{
  "norm_eps": 1e-05,
  "bias": "all",
  "init_std_up": 0.0374,
  "init_std_down": 0.00381,
  "lr": 0.00279,
  "beta1": 0.95,
  "beta2": 0.99,
  "doc_mask": false,
  "steps": 5077
}
MLP neurons of a small language model. Each row is named by its layer, matrix (up: input weights) and neuron, and shows model dimensions 48-143. Each number is 200 + 30 x the weight over its row's rms, rounded and kept within 0 to 999.
After each neuron's rows, "fires in" lists the words (lower case) most often at its 100 highest values on Wikipedia text that the model never trained on; "fires after" lists the tokens most often just before its 100 highest values on Wikipedia text that the model never trained on.

L3.up390,218,174,247,225,197,251,181,214,121,161,262,215,195,227,213,205,232,241,178,222,209,258,211,194,189,188,227,162,191,199,192,183,209,191,223,217,152,160,188,194,177,223,194,239,207,187,233,234,200,206,159,248,182,199,168,179,210,164,240,223,199,213,194,145,172,228,210,220,136,225,211,210,221,153,176,193,184,148,213,183,152,184,215,201,141,192,266,238,216,169,208,176,206,172,246,177
fires in: "however", "that", "this", "which", "2018", "2017"
fires after: ".", ",", " h", "In", " In"

L6.up183,189,208,181,218,201,244,243,165,150,186,203,217,222,264,186,227,155,236,152,214,260,243,212,149,177,199,249,217,237,201,207,137,226,188,203,229,191,208,179,219,208,166,226,163,174,151,168,216,233,182,180,196,199,218,225,148,210,197,160,246,176,201,161,178,194,253,173,223,198,221,130,181,238,198,167,206,251,204,234,251,214,265,153,190,185,200,187,190,215,194,154,191,234,201,195,197
fires in: "just", "when", "while", "however", "though", "so"
fires after: " o", ",", " j", " W", " h", " th"

L6.up722,170,206,169,192,165,195,237,222,159,229,211,189,176,189,211,249,208,202,211,180,205,201,240,179,180,236,181,198,216,224,222,162,166,186,226,164,193,181,207,210,167,207,258,174,247,167,173,221,173,192,208,202,176,184,224,135,219,201,216,276,168,196,199,169,212,178,209,206,198,191,188,249,235,185,172,194,217,236,208,233,151,223,237,227,143,199,218,263,217,229,158,283,170,203,228,220
fires in: "he", "also", "later", "she"
fires after: ",", " was", ".", " when"

L3.up699,203,176,177,216,216,161,218,187,208,162,185,214,208,216,221,198,210,223,237,166,144,241,213,230,206,155,153,200,179,198,193,214,204,170,229,221,236,181,134,162,257,195,150,171,234,177,230,200,175,166,203,186,228,195,203,165,177,202,167,243,189,212,197,201,203,187,212,167,172,200,152,201,194,145,202,250,280,211,227,203,171,198,189,202,152,176,236,212,243,237,167,260,227,166,174,217
fires in: "was", "in", "is", "there", "according"
fires after: ",", " and", " which", " but"

L3.up553,211,177,178,201,168,177,146,141,142,185,227,249,234,215,232,209,199,180,271,188,206,270,252,225,213,199,281,208,176,202,207,147,209,227,242,150,225,147,181,221,199,206,163,189,239,169,217,243,162,223,177,214,188,189,225,174,240,154,227,208,230,172,183,202,137,208,197,183,143,273,175,212,170,196,212,241,232,141,226,178,161,172,230,180,156,199,245,214,212,237,227,205,267,226,221,189
fires in: "in", "on", "after", "however"
fires after: "\n", ",", ".", "A"

L8.up423,183,226,224,202,187,185,208,205,223,162,198,207,223,215,159,207,179,122,174,224,226,238,276,229,227,149,193,226,187,233,183,189,214,236,224,183,176,197,174,228,170,191,233,164,206,146,248,177,208,139,194,198,192,195,188,173,175,153,175,262,220,216,172,165,232,138,234,196,164,212,194,180,239,148,181,152,242,214,203,195,151,236,224,177,168,220,191,246,228,183,212,276,177,230,156,188
fires in: "he", "she", "it"
fires after: ".", ",", " where", " who", " He", " "

L3.up341,182,222,220,163,238,289,161,166,206,211,226,168,205,226,172,223,181,186,230,253,214,227,217,239,180,244,149,169,213,226,190,186,192,187,204,221,193,269,175,217,180,242,225,208,177,214,191,215,227,226,182,245,160,179,193,185,187,179,177,192,191,190,226,256,178,199,203,171,288,221,163,215,214,182,222,194,132,174,161,193,172,279,227,241,170,161,193,210,225,221,161,148,242,226,190,204
fires in: "most", "name", "family", "career", "population", "university"
fires after: " the", " a", " his", " its"

L6.up127,184,182,268,221,179,212,206,185,180,162,176,213,266,233,193,143,226,240,179,231,223,206,226,190,222,194,221,210,174,161,191,149,206,186,261,256,162,205,181,203,161,207,149,164,236,179,194,216,145,177,223,202,241,229,194,210,177,238,183,245,161,217,228,202,197,137,219,204,172,202,193,193,184,171,202,149,273,216,192,180,138,232,183,187,187,184,205,225,204,170,154,214,199,199,189,162
fires in: "which", "as", "remained", "become", "renamed", "removed"
fires after: ",", " and", " was", " to"

L2.up463,204,177,181,179,150,222,208,211,215,179,229,226,224,186,230,224,194,226,244,178,219,258,223,205,174,142,189,179,175,196,220,187,186,246,207,237,159,184,190,196,205,195,133,166,192,208,198,252,173,214,179,234,248,148,158,213,262,183,201,241,155,190,196,176,190,220,225,193,180,216,221,136,210,146,195,217,207,200,194,188,203,198,160,169,220,196,267,219,221,157,177,226,222,156,224,204
fires in: "and", "or"
fires after: ",", "),"

L6.up174,192,207,217,229,176,224,243,174,173,126,228,195,216,207,223,181,201,275,221,202,223,180,226,183,177,152,253,201,192,265,183,202,193,200,215,199,235,207,203,167,168,176,180,184,211,191,183,216,219,162,214,187,186,234,160,179,209,172,160,219,196,209,154,238,157,239,225,209,141,264,194,196,208,117,162,209,259,227,194,190,182,219,220,205,194,185,260,213,274,156,186,205,229,210,220,199
fires in: "but", "while", "although", "though", "most", "so"
fires after: ",", "th", " th"

L3.up591,208,162,238,179,198,205,204,261,168,206,180,233,186,172,242,254,214,128,170,194,191,203,208,233,148,199,210,186,221,167,178,192,245,207,259,186,230,211,211,214,185,170,198,204,221,188,200,179,170,158,194,222,179,265,191,182,245,190,161,221,223,194,230,139,203,179,244,192,180,233,219,186,210,195,163,187,195,152,152,225,171,234,239,195,184,179,193,179,220,234,224,193,245,200,229,169
fires in: "it", "after", "the", "he", "she", "january"
fires after: ".", " that"

L3.up163,177,205,219,245,197,195,167,204,113,200,201,236,192,238,241,217,242,239,216,245,204,245,196,211,172,228,219,180,165,266,198,264,192,162,235,174,238,178,206,136,213,232,260,212,285,225,213,221,170,163,216,208,229,211,220,204,134,149,174,174,173,232,159,202,212,200,175,162,234,217,192,128,158,192,217,234,220,207,193,162,117,220,192,216,177,171,290,169,225,200,226,229,233,159,192,208
fires in: "in", "population", "when"
fires after: "\n", "=="

L8.up5,239,218,194,172,180,195,162,191,202,154,147,155,201,164,221,219,189,225,199,238,199,222,225,219,228,210,205,107,172,156,220,158,188,178,180,150,188,228,213,202,122,229,174,177,200,257,228,195,200,209,203,235,208,222,188,145,193,186,222,169,237,216,199,152,217,199,269,242,225,203,175,227,171,157,194,193,198,147,168,194,173,215,252,167,195,159,198,205,186,232,180,199,189,164,206,259
fires in: "york", "grigorovich", "secretary", "officer", "coach"
fires after: " New", "ov", "ret", " co", " Off", "ol"

L6.up226,197,167,212,212,197,231,201,199,198,198,186,180,205,247,240,190,199,249,207,130,151,203,196,226,188,190,181,205,188,177,213,190,230,167,236,143,263,208,162,178,170,220,206,210,218,148,178,222,180,186,209,212,238,226,154,188,238,182,219,255,169,207,220,177,153,175,203,182,194,220,215,172,196,269,252,133,144,254,231,229,141,203,185,155,188,183,210,203,216,198,150,235,182,146,143,153
fires in: "which", "it", "russia"
fires after: ",", ".", " s"

L3.up265,155,119,222,247,190,216,210,208,164,179,171,225,174,192,234,282,229,260,193,211,194,158,193,155,172,138,161,177,228,228,154,190,179,237,211,169,210,181,186,166,216,213,183,212,213,193,204,206,213,162,225,168,189,221,145,230,211,214,132,214,155,247,148,224,241,149,219,194,156,184,230,226,198,163,129,212,229,224,222,190,165,210,122,198,182,203,191,204,205,194,222,217,218,149,181,205
fires in: "it", "they", "despite"
fires after: ".", ").", "00"

L6.up131,241,158,177,202,232,202,200,203,209,189,234,203,188,239,215,204,205,202,254,175,211,212,231,161,215,187,167,193,193,227,181,225,202,176,215,201,236,194,158,125,197,233,225,206,183,175,215,206,220,211,197,235,157,205,175,221,240,157,212,205,180,244,190,194,206,174,154,169,206,231,170,206,200,172,223,140,190,190,170,202,201,212,180,212,174,127,183,190,214,184,163,255,147,121,170,219
fires in: "states", "japanese", "african", "american", "indian", "canadian"
fires after: " United", " a", " South", " an", "),", " Japan"

L3.up543,157,206,185,225,206,258,211,220,191,188,219,170,241,178,225,212,251,206,194,163,193,243,226,193,218,209,194,186,172,206,230,185,172,140,270,236,218,176,182,173,184,197,158,182,185,189,238,247,241,195,194,245,185,219,171,169,229,214,192,245,192,233,149,173,183,207,181,146,207,152,203,243,199,214,207,137,226,214,183,205,183,227,187,219,153,194,195,229,246,160,218,227,156,123,238,171
fires in: "the", "and", "have"
fires after: ",", " and", " on", ";", " at"

L6.up451,259,186,191,198,163,232,242,212,174,154,165,194,220,212,219,169,201,216,229,182,208,203,249,212,172,185,220,153,246,203,221,155,227,210,206,199,193,156,198,228,137,162,210,217,209,164,205,168,161,164,211,173,188,239,155,234,215,222,232,230,213,221,164,188,206,246,252,241,157,230,147,237,193,167,233,153,205,193,173,183,202,182,217,202,202,122,280,245,180,185,181,187,218,116,211,225
fires in: "children", "harrison", "charles", "john", "louis", "whom"
fires after: " child", " Har", " Char", "ris", " wh", " Lou"

L3.up362,201,219,174,149,259,216,238,236,213,182,245,120,252,214,185,156,173,207,190,227,214,216,205,197,203,233,149,175,222,192,170,221,219,224,202,205,185,168,168,180,135,192,173,189,187,181,189,147,263,206,205,276,240,182,173,163,216,210,192,168,194,236,252,190,238,200,125,233,225,211,197,226,204,249,236,162,162,227,141,200,205,201,256,193,219,210,211,240,247,138,194,178,201,204,174,262
fires in: "the", "s", "international"
fires after: " of", " in", " on", " an", " for", " under"

L6.up165,200,201,196,211,264,206,236,238,231,120,198,227,259,242,166,167,173,212,201,208,239,232,279,212,216,253,224,202,207,258,187,194,133,247,234,246,217,166,180,160,241,186,206,196,208,229,243,185,216,188,203,239,254,196,180,135,252,131,181,262,203,187,123,173,179,207,239,217,224,213,162,227,161,219,237,210,210,215,172,189,225,183,210,193,197,213,213,189,235,193,179,194,254,182,230,187
fires in: "the", "in"
fires after: " in", " during", "In", " at", " of"

L6.up87,195,118,219,209,165,179,223,219,169,160,219,219,197,247,216,242,255,190,198,203,189,205,215,206,204,158,207,195,215,184,191,152,178,173,201,210,173,185,173,134,180,165,158,151,194,199,177,248,202,190,196,200,245,222,162,200,247,197,155,292,204,217,227,211,208,178,159,185,260,230,194,224,175,167,188,183,220,220,202,247,154,241,219,232,154,195,211,272,201,173,189,213,248,186,191,205
fires in: "he", "since", "to", "separate", "the", "with"
fires after: ",", " s", " and", " S", " the", " W"

L6.up172,192,184,209,240,161,187,214,251,171,155,228,178,216,204,231,206,205,216,202,217,214,146,217,187,241,225,162,135,169,184,148,198,170,215,224,185,182,209,186,160,208,256,197,216,207,192,238,222,143,191,185,228,190,226,227,168,197,132,193,243,132,242,187,157,158,197,201,213,241,198,161,233,243,186,160,159,184,211,175,224,171,213,218,199,135,169,165,187,208,188,177,165,154,199,228,231
fires in: "first", "last", "release", "career", "number", "all"
fires after: " his", " the", " a", "'s", "ecut"

L6.up437,188,201,198,214,202,218,172,187,218,178,177,240,227,213,218,211,192,172,213,175,283,222,288,203,160,205,207,213,188,213,168,184,192,164,238,241,166,173,152,187,183,216,139,184,213,173,177,190,172,167,160,249,257,138,211,231,239,157,193,253,213,231,194,157,217,131,190,212,193,202,211,220,213,175,147,198,222,209,221,207,216,232,244,209,173,210,169,212,223,241,161,225,243,192,208,188
fires in: "to", "a", "his", "abandon"
fires after: " to", " in", " $", " at", " after"

L6.up240,155,207,176,243,203,187,181,153,200,211,242,192,221,201,192,164,196,206,220,230,178,238,194,177,170,241,194,217,204,317,190,222,169,195,191,175,183,220,141,146,187,239,219,251,212,171,198,235,252,214,192,230,174,215,199,163,166,173,152,179,224,244,201,195,188,185,167,160,196,228,162,206,204,200,195,220,203,215,194,181,235,166,222,183,219,174,225,226,260,177,167,209,196,197,174,205
fires in: "the", "during", "to", "this", "following", "example"
fires after: " D", "uring", "ording", " At", " In", " For"

L3.up72,198,201,208,185,163,227,201,186,192,214,193,190,254,211,266,154,229,222,238,204,234,259,181,181,229,203,194,118,149,243,171,204,197,164,202,204,212,207,184,185,203,228,225,175,194,217,204,178,220,216,244,216,189,209,190,219,198,189,203,216,202,200,185,206,231,180,210,168,155,207,186,229,186,174,201,171,192,225,199,159,216,238,214,197,192,177,168,249,224,218,142,212,199,226,163,277
fires in: "was", "is", "and", "of", "american"
fires after: ",", " and", ")", "),", "A"

L8.up723,173,188,130,221,212,182,235,149,232,196,237,201,154,207,209,208,195,137,240,198,196,204,178,232,222,227,171,173,191,218,148,219,146,213,214,204,184,237,166,145,157,206,233,211,209,218,227,185,212,172,195,237,215,180,203,219,204,193,214,252,250,234,222,175,216,154,182,197,234,169,200,259,181,208,190,167,220,228,167,216,192,222,193,218,221,196,246,245,232,203,191,225,277,167,190,166
fires in: "the", "a", "their", "his", "an", "each"
fires after: " at", " with", " in"

L3.up441,225,183,216,227,162,165,209,228,137,184,145,245,193,202,201,260,183,254,204,156,165,189,238,166,175,189,226,191,169,165,228,220,161,189,227,182,176,163,207,215,250,208,125,180,205,180,200,151,167,214,150,193,171,218,206,208,229,202,231,187,191,245,204,187,200,171,212,192,218,202,207,189,193,206,169,256,263,199,227,200,169,232,178,219,196,191,226,171,219,197,193,193,178,187,217,189
fires in: "in", "with"
fires after: ".", " w", " m", " W", " kn", " that"

L8.up607,223,238,153,237,85,211,171,192,197,180,257,182,257,207,170,188,226,233,214,217,168,159,228,212,167,228,193,202,187,234,184,168,140,179,202,201,214,254,170,136,186,222,239,222,193,187,195,243,211,180,186,288,173,217,203,209,174,183,160,218,178,238,160,177,188,146,206,206,206,203,176,219,203,173,223,195,226,179,182,193,190,218,207,234,255,208,164,219,237,243,209,213,173,130,173,229
fires in: "japanese", "african", "animator", "korean", "of", "italian"
fires after: " Japan", " Afric", "ey", "ore", " a", " number"

L6.up371,206,151,186,163,177,206,167,208,219,161,255,184,210,197,209,175,184,223,178,142,258,215,254,231,184,162,252,203,202,269,197,164,198,140,202,156,189,153,172,214,174,217,192,198,223,166,175,235,224,202,164,226,189,181,188,175,216,177,176,249,232,210,189,191,239,197,206,229,170,211,157,273,203,190,172,220,242,232,193,231,196,248,176,170,182,214,201,235,171,212,181,231,203,207,160,208
fires in: "he", "also", "appointed", "to", "not", "would"
fires after: " was", ",", " where", " when", " app", " He"

L3.up63,201,165,167,257,226,236,180,197,171,178,142,167,225,223,202,198,197,174,219,187,150,164,212,196,213,150,225,215,252,205,197,180,163,151,232,209,182,207,172,191,233,247,184,226,171,180,168,224,238,201,152,156,203,195,173,191,185,217,129,212,207,195,199,251,180,182,218,199,230,215,141,180,219,189,184,194,208,195,228,203,152,278,171,194,191,170,209,180,223,223,201,179,203,159,193,196
fires in: "children", "family", "village", "son", "wife"
fires after: " the", " a", " his", " w", " The", " two"

L6.up200,161,172,190,222,253,204,217,228,169,236,179,176,190,215,217,215,238,221,147,175,186,208,226,217,141,148,122,232,186,185,175,222,200,152,239,169,171,200,192,207,202,244,217,149,194,164,211,267,196,206,218,187,199,221,186,177,236,238,183,260,189,236,179,199,216,219,208,228,180,207,163,221,235,121,175,200,143,244,230,201,150,212,277,221,155,159,182,221,184,226,182,244,174,170,225,194
fires in: "he", "she"
fires after: ",", " which", ".", " when", " where"

L6.up132,158,173,155,266,196,226,149,206,179,149,254,183,189,228,157,226,135,186,204,212,211,199,256,152,203,185,161,187,194,279,174,196,172,208,238,209,173,198,173,183,197,206,174,181,161,188,220,207,254,163,218,202,208,158,194,175,189,167,162,207,194,194,141,149,196,187,190,175,210,217,217,190,243,166,201,116,192,185,229,234,204,200,181,212,241,209,170,201,203,146,248,233,267,183,273,209
fires in: "each", "first", "and", "same", "most", "of"
fires after: " the", " in", " at", " n", " of", "ummer"

L3.up668,211,184,214,240,245,197,180,210,185,170,208,208,209,162,207,201,215,189,223,172,144,186,182,186,169,197,164,167,241,187,203,202,193,189,226,154,208,194,182,143,180,199,210,195,218,184,231,250,223,223,228,151,243,171,196,208,276,193,238,271,216,201,216,233,156,194,157,184,211,183,200,188,175,166,169,208,227,158,207,183,177,197,229,219,202,197,192,231,219,256,143,268,248,118,199,202
fires in: "was", "be", "it", "team", "time", "were"
fires after: " |", ",", " to", " can", " which", " would"

L8.up714,219,166,226,212,197,245,212,205,223,143,225,172,214,172,206,155,167,187,184,208,227,262,231,212,201,183,211,187,170,201,228,177,231,186,252,234,153,212,180,213,230,155,163,163,184,214,164,233,227,178,198,233,212,204,203,173,221,164,188,253,199,195,217,188,198,177,208,255,235,229,183,207,208,106,201,128,219,216,228,190,161,198,148,173,168,190,161,229,170,192,204,195,227,181,253,202
fires in: "and", "or"
fires after: ",", "\"", " "

L6.up324,235,239,179,229,186,190,225,187,180,152,176,223,230,149,220,195,210,192,194,238,197,210,223,157,168,198,209,157,191,172,239,205,157,195,189,207,243,168,177,222,196,248,200,194,219,269,236,238,213,232,210,242,195,181,173,215,174,154,200,204,222,186,193,218,209,194,188,158,227,163,167,191,177,196,209,233,245,153,246,206,212,167,200,241,164,161,204,156,192,169,186,230,142,198,219,199
fires in: "in"
fires after: "\n"

L6.up260,169,230,181,268,188,178,186,209,136,142,217,224,207,188,218,231,168,233,226,183,179,229,207,211,205,150,241,162,132,212,224,176,162,155,197,163,248,235,203,185,234,215,180,218,230,128,219,204,233,174,210,249,218,209,191,158,182,204,193,221,181,236,185,170,212,174,205,216,184,230,220,178,214,193,163,255,221,187,187,214,153,233,198,207,163,189,218,182,270,209,222,221,246,163,177,217
fires in: "as", "when", "with", "while", "despite", "what"
fires after: ".", " W", " B", "W", " wh"

L3.up608,155,209,189,213,175,238,160,234,147,194,188,175,210,187,195,214,231,208,182,242,143,198,234,190,263,218,144,205,212,210,183,185,181,114,234,222,210,283,178,181,142,187,256,133,182,218,219,219,194,155,187,195,169,163,194,179,166,196,114,253,205,192,136,206,193,142,213,165,254,208,186,219,177,218,234,193,212,193,220,186,214,238,237,206,203,175,187,217,259,230,221,239,189,183,169,164
fires in: "first", "second", "original", "former"
fires after: " the", " his", " The", " their"

L6.up672,150,174,163,240,232,202,209,202,214,124,237,181,233,221,174,235,189,255,168,218,216,219,245,189,204,240,174,213,222,245,169,231,150,216,217,205,145,203,149,174,197,237,212,140,202,187,171,236,234,220,208,212,213,200,221,152,168,163,141,215,234,189,175,208,170,174,188,174,245,251,187,191,228,181,138,183,189,240,229,293,174,178,271,196,168,206,215,170,258,141,198,190,213,160,214,188
fires in: "the", "a", "this", "early", "of", "last"
fires after: " in", " during", "uring", " the", " In"